Part of a small language model's weights: vocabulary 2048.
MLP neurons of a small language model. Each row is named by its layer, matrix (down: output weights) and neuron, and shows model dimensions 0-159. Each number is 500 + 25 x the weight over its row's rms, rounded and kept within 0 to 999. Numbers have three digits each. A neuron's up and down rows have the sign that makes its largest values positive.
Before each neuron's rows, "fires before" lists the tokens most often just after its 100 highest values on Wikipedia text that the model never trained on. A number after a token or word is its count.

fires before: "0" 22, "8" 11, "2" 10, "1" 10, "7" 9, "3" 9
L6.down45:510500439478476485504514511499523486491521547471538583477471501512512483500459461513522464499491532497478479532501550474489537478520512494501515461492480482498481540523513486488476501487489484523514497542457558492492517546511506522487498487488478524471476542462499521507487541534513482491512496518510476506485537497510507518436515474514521491511509560543480518484499529479472502508494483473497508515433515489507570505512508492511474478452507488460488504462532515508503498493499529

fires before: "2" 24, "3" 22, "4" 12, "1" 11
L6.down434:489485512461525498520502503502500512491523444477506426505521489478463492467463495527501498507508510484515476491504528461475534511507503525466564509509502522450502525448450490474502503520472511464487495506495503507446466510481474485494503511519534506506515498466466439556500467484526499515503486503476550478513500536480482493446474521476498514523485529492510495519524481483509489475486474537522510514495552478475508536477519547478475449548506501523479507485470521522469502530527491

fires before: "ution" 19, "ute" 11, "90" 6, "th" 6, "se" 6, "ut" 5
L6.down488:526538499491495507537527530497516547487497499533450474528484515523514494487485524531453535513519505514479482473482542480548502529470475465510524511474526482510513513488525505457517527486466487490503521511509536483486513538454486542483468451508498475473508485502481500514510481507442528526493480491494484499477523519508488467539510490545458501427473523487524506521477499497491529483492501502561501573508485499478503495498471470520476483501510510448476477488506494526470501567514498

fires before: "-" 96
L6.down202:497510520508505497507532528538505496527495510490496552551422486497502516516517505454530471465468510525527482483490504530495460520533478484492527467473479501518485495458544535455396483515483470502495504521454508502488484470516494530538481538496509492488490516514487467502488498457468463497538536502522530488480511560475523531550507506489513498477519501522477476525508482530502521503500528517465474461484525537501509487517484482473495529513493516476505504476502511521512528526499487

fires before: "20" 45, "19" 37, "18" 7, "15" 4
L2.down229:488491489513477501477459516510456509488476497468481553519532464491544501508486538508424456457515489540461483537477513472496504511503510538488452493517487512495485501477525508544524461508543449465513493507525479487474519532493513537522490504525500505525530521527524464458513515497477511512521500507484449508487484511505491503485445486537492498532484508515496513488492499474504469523471566509455477496524509451514485479563486478503488522491486504507486528479451490489509531463486513

fires before: "e" 35, "les" 8, "y" 7, "es" 6, "ie" 4
L6.down465:477559513501492477461482543501506498500504519509492557563493496469522456481493459542512514505504535490461497494518495483530476458529501525477497482521510488509484497526479493495500495478451543598485484514504506530498521476483504481448477474525478497502500528460489492482527488542508503467463542540492470486520503539547514486481508459464487513474545523476527548505508499507516527498476486531508501491511466492538517472498481516491508519468540515485516491480481514495504491495540517

fires before: "le" 25, "b" 10, "les" 9, "ck" 8, "y" 6, "om" 5
L6.down378:525503527523473505452473531446492497500497535549488447477518528498472511552532510488477498486503515464497535502501484490528522487509489527573535487489471498490472540506489488493511497513476493509465477525518493457484510505519456507473456474501532505476541521492436474511487471540542540512502524552496512500510521474483538516470523490504491530502525525509470496485545482537530512524450500529501489512473465487527529503493493490538520515534511475513546486492480528526467488506506515

fires before: " |" 22, "0" 10, "1" 10, " G" 9, "2" 4, "3" 4
L6.down408:486493472517547505496473470456510471512468499502517522500509500497493493495432518486525534529511503511507466468513490499519523502482529488497477509512509451485471495516506456497488512485527488510447487529531486483465512521448480489471499511512495486538509521522484524511518492499475451511493572502485562547494508552538499557486479513479486471534507481452496477526503494504487509464502424471512464503491519499474482492527500513530498485486559480521496506526542492499478460533496526

fires before: "and" 20, "ound" 11, "ad" 11, "oup" 8, "ant" 7, "ap" 7
L6.down632:509493481511484507490498570508509540494520508487545514511504522490524506499473509504514468481514503524519509512454493494512482511462531499468499489454509503485496541523456517522465505515536510487477487504476477503467542526488473484442532520534512440519482503509490462496463569481470466524518522534485514499443494465489504531525493491547507506499486494472518489512551436458470529503482516532447479483499527521507489532532502478487521481500499495512513482539471498456513519499473477

fires before: ")," 22, ")" 18, " a" 14, " an" 10, "ric" 6, ")\n\n" 5
L6.down393:544506487522479484449507497495476493558463485486502505475493510474502502505516503489488475546487486447542466505499516505531473469489526508497505526494519476520494502484445462450530497534499524519536502475541452485528498490511483479564492523497527527500502537484495499534493535501504528548527430519510483481511522454506490517533556484534527489496488500468538554492523501500487506513493485469527492542539457499484496507507493507496519526511509454473515482518536515495519474510460503

fires before: "00" 15, "th" 11, "70" 7, "90" 7, "40" 7, "50" 6
L6.down512:564485469476489525493486504468487508492488476515450454534497541488511470522474504478469523509491468482481557514500474484490493476454486463475501519511550526497500479473507520514472479499486475544522501519424492485475506494508508486513519465490492459473484452508516521492503472551480505520545565489495524466447510531492513507486536510497478526501548526462527493493493500507494470505504479481514535518503525511550498504500472469498513497487515528456519502506549472512535530495484493

fires before: " |" 23, "," 21, "." 8, "s" 6, " (" 4
L2.down75:463495532491468515512513525466469514505515530452497522497482464514501498479477508490480524507480531496497520480553500511495524518501479517487502532514500523465467428510453524477532520435478543519473493509508489511485500499517503480507484524494451409516536561536497476494471516495525517498534510532486478540499462528517520517494508480468499517507498504465537496561482504473508478480478517518478476495499485501487491520487487534518516508536505536522521461516505494426491503503498488

fires before: "." 65, "0" 6
L6.down447:459513470482496487517489544534536507539500511497501536487510485448461526511525498495473492507499525467440499482531539569476478534463529446519500505491512507479506510488519449517485504517488514523483477485496469538504459539495501509491472468497495497488505536505514463501454499516550502482499522504534511479527505457491513487483473485504471491492526493495478474537536472487495515525513490494505521507483501497547516468495541546514509495487529536489490528487548504592483480476502524

fires before: " He" 21, " The" 18, " In" 11
L2.down336:471523482494490439473517507489509475477547540459472548501479492508496486501514520479528532499471528505532499478510511435484480460491528483512449461513512506483483476472502514514456487541473516513484500513556510461509509519464462485520506501416530498478524525500502481494466457480519497500487483493503517488510516504492482486493504564507541467481458519515504479505536486505480503545514517532489441504484500527499505506507487484532517508492474503515422481501505503499493507511512547

fires before: "8" 15, "0" 13, "7" 11, "5" 11, "1" 10, "9" 9
L6.down394:521475480500494503520495505501528455509544500495518561457489485523494466499455474519505494509470544505524513484485458486523534452482488528460492479501524532447462538512506483487495480519497465469545501469505525506486488533511495515480426480473483476466482487462501520496501572505504493466467550496511520533494574513493506496518512504544487470486488459511502531520507503480531495489471479501508510476500473520527494460488520496504507538516483460537489513514508512532517483515500464

fires before: "," 54, "." 11, ".\n\n" 7, " and" 5
L6.down401:533535504471539505480511540496505492497503513523520518473491469465498511522513464506508470459422509503520488508498480466529458514599525529529523503495434461506528516539531542523502496482516504525491503477488524541483504528472558493512515534469498483500490495479497440497445500506502524507502472528491480508494492481509480505535511471517541507489495517485500463495573533496489508481499521504482487505513475523536497487482519530507517502545517514488505481490538487485484496529498492

fires before: "==\n" 32, "==\n\n" 8, "A" 5, "In" 5, "===" 4
L6.down617:512521534510515481515480518495508514492499538535493638480489512494561487496466498531503520485533522527507494518470474476521482493502503494441506503450482506469510486471496487496482478491538456483542495505537512532475514521504500475496497505523508521523502514505502499475503485515515525485482492504483497490440569510459528480464509496497517501493521508503503559485512544471526489473531485533492474507522523511520494510496475536483508472520517519491502495506494451527494526471478531

fires before: "|" 100
L6.down186:487497524435478505495500486518465481541491518489489515464514509507504468485528491498508474547507499516452504493504454514502488530498520495486479507527537482507546497517484503502493502506511508471522454495503512457537530503432524532492497503509484527469532521529534523522504498521467505534523495502502511544540476520488491555491505502489517544534515444499450485503482505524442576521510500494502500504496519442518504460493507509488533544507506528510564495486465527519529473500511497

fires before: "\n" 18, " and" 15, "," 14, " of" 13, "." 5, " at" 4
L6.down442:513538532483498492473492493509488454458498507492501536484514503420505483525497501546582510522497518491493469493512525479505517451487498479467501557515485484500499528467490497490508503503518439532512523451458498525554513503482487502495509530499507483504538528519487495488495511484481511501490530517497507511484515537517477488518513538503491485538489505491479409487541478460477453502567525499493497506514505518497492468509470515487495487479491509526524529493518486489508533559480485

fires before: "le" 21, "les" 9, "ey" 9, "ak" 8, "ish" 5
L2.down230:525490494466485467548527492500508482498494506473468531478525499474443508499521497511481489478486520489430516521512509483551509524457490519507527509481521475529475476493467505472517456472538503543509487508477493465498511503518491497499513514505495477490523489479507511523486497521577522537535527460466504507515498483534483500450522476480459499478487505486487455511497489485480500486486508520524485534484473549451471483534535484505449561506461529529513524469497510544457504533515509

fires before: "ut" 13, "ute" 11, "or" 10, "ister" 8, "." 7, "ist" 6
L6.down160:501496485490481491509553535525443504528474529457480497502455520488517516450465497502491502490520505518514524515506528517484559527525509466492502485513473443501507497515526498480499512465449500551559517492475511529498465512541442451477471462528504447523508489522501498534520488527462534482524515497516513506457522463504492467493555512514490487457492531483517492492494531470479485467495528507487469514532508507491551512515504490502524516511524479519502475492484480516542506537507500

fires before: "′" 18, "0" 9, "8" 9, "9" 8, " |" 7, "4" 7
L6.down223:452487494485496485549492481485462475504545516502510623486520508480512493494503493498467514478545508515517470506527493512453491458530489519491506510499503510486532547470506495473432502478503499463508499524445485498492501490490489509507528488485517489475507501477500501518523493534507484485463505503526469472509520480488539502502537464507520530518507482483467501491504510500521539516527468456510484500445495506512522477544513518543470491503483447508497521536457539495516460485471507

fires before: "-" 79
L6.down613:488513535564477467506519481456495488483502490499499511499432503492523506546517508497495446486525496496507543467491522513528477480530478504524522501483520496494425485555510468486486529547516479487484471500503488518517489492505518517495496491481530465474498515523485455493494541496506510504548513479510484472469494553493442494477494517512506483502496510483460487520441509498495499499497517527467487497483497485447481494506553494488499458533511501527528509442500538495535449551496514

fires before: "qu" 12, "ross" 12, "ound" 11, "adem" 7, "ro" 6, "ad" 6
L6.down626:518459494533511510472488524475461478499480555542496466544541490457454507519489474506505478467495499499542504471487511481470462518500505500476518482471463514476522506541475461497492502501523505514503533484469499523496498531493506492493524532468481540468538502490520463503472511514531502479479511470560505501473450509481522523504516482516478499511468532480504508489509510451503488493443511520450472484502479513537487458507507467518536536501499498510487488509519491551564541539522543

fires before: "|" 48, "|---|---|---|---" 31, "|---|---" 4
L6.down383:520517484489492493496479554498504517558463520476486536486505477531471505500548538522491504502514513541470486484479481504473479507516558535508505530498447469532478495529511480501519472486492546477505464453541548512524486507478492495501522522468499478466515501514500505469464474493460473518503485486497511512511515494481513527487481505457473470516523468542512508480457472517500572479452548537506469529527533491461470488499507480492495513477478530511458480478456506496518522504527485

fires before: "==" 26, "The" 14, "In" 13, "===" 10, "S" 5
L2.down47:535513519467500498485512513491502489508494539501499679525462497539471510510518520453504524518528530470487448480521493503511490476523506515495533477506516494539476496485532509498487508492529481496524481489497514485503517471500492502509504520509483515484493471497508522490520512508471492503494534492491511500509429519491499521513510484476533526514462510521485491516503525493519526515511558500535497464486507453480501475471469505508470472496479521474488486520500526495483486496490479

fires before: "." 14, "," 14, "0" 13, " m" 6, " million" 5
L6.down461:508509488528491444500471530510555484538525468480546501499485528490512503490520453495476544473468476489479494471502531514532516523481552470506483482506459513521494484512541552519485479496475517506498498504481498474500537549501500540505480498511501488487505486482506500511496492482479466485479512464466483445505552465457484482516484497520544470482486537510461538478521497504499493456505484499533512519488519493497521512555516493485502506565522490464553525457532539515528528479480483

fires before: "|" 31, "\"" 11, "'" 4, "B" 4
L6.down428:499497499501551528546538505501478541533510469478482506497517509510514455510475458466479487508492497520485535482530516526523494504495494486481498465514519490525491495533498518468509531451496499509496427514495537486491513530539518520496506509471472508490552516519513527454523454464495482523512499509493498518503518468460542487494456508454539516475499478482466510474549483534514542531495509515501543463527475455466544472493497449510505508479506470470524526484469475524519532511485515

fires before: "." 22, "," 17, ".\n\n" 11, " and" 10, " with" 4
L6.down479:503510513507525475488498476448530510499510508502480505497483526485496546486463507532469522527451566506519458516517461471471465491520468486486445516496467499498513503525497534457454526499509548516531480525507476478473481557501504511493504533514527467507512504493470436499456495462507495511509468569503485504485476514496499484542539531455505512503503517507486473481542479462485531475480502499485470523528464463479516507514508511538520497522496483502515526526490527500480515555505507

fires before: "|" 26, "-" 24, "  " 5, "==\n\n" 4, " " 4
L6.down281:498487477515532487512473515477513477477484484479488608514433501491465499506510494496494488493478526496495518505492495548455490491471511507463487491536482486514528477476460478493483466487505499503541508490469485537502475514535472497509478513543497504500490502481492494480528487529490503487456511535458566481473472534483504481471499486553509525525505482519463499531498516495497513525463480542434484502473499498542517463482469517463508490499537528505540484514458462487517527506497484

fires before: " |\n" 69, " |" 12, " |\n\n" 4
L6.down25:456518426495464514518494464482488495554479533506494621494450486488500507486459529500498499528496473512479472524514511506510500517516525522556500521530472497492480490503513500481520514524506500484524487495502494489495481510489501505482502454530527493502522526508493504467493496507474489498489541523483526502516503529503496493509550466501471520498509508486477523528490497478563503539540489539507486517492466484501494504513487512525547486485552504513478502500513511559536545520467450

fires before: " as" 36, "19" 13, "20" 7, "ic" 5
L2.down450:543479539486517503464513521535509508500524498530481466480517492515465513500476545487492496521508512503438460493436474482485498477498449502514473522497509498494438462531526513514561471539493465509491549491469457501492475507472511492553517492465524517506494522521512494486500511519530514531520525500538474485501487470483505506497453506495548468468479505489502480531474517507462487499483529499450489518584467507496537523490492510513512536526483518533464482521500497503518498507497513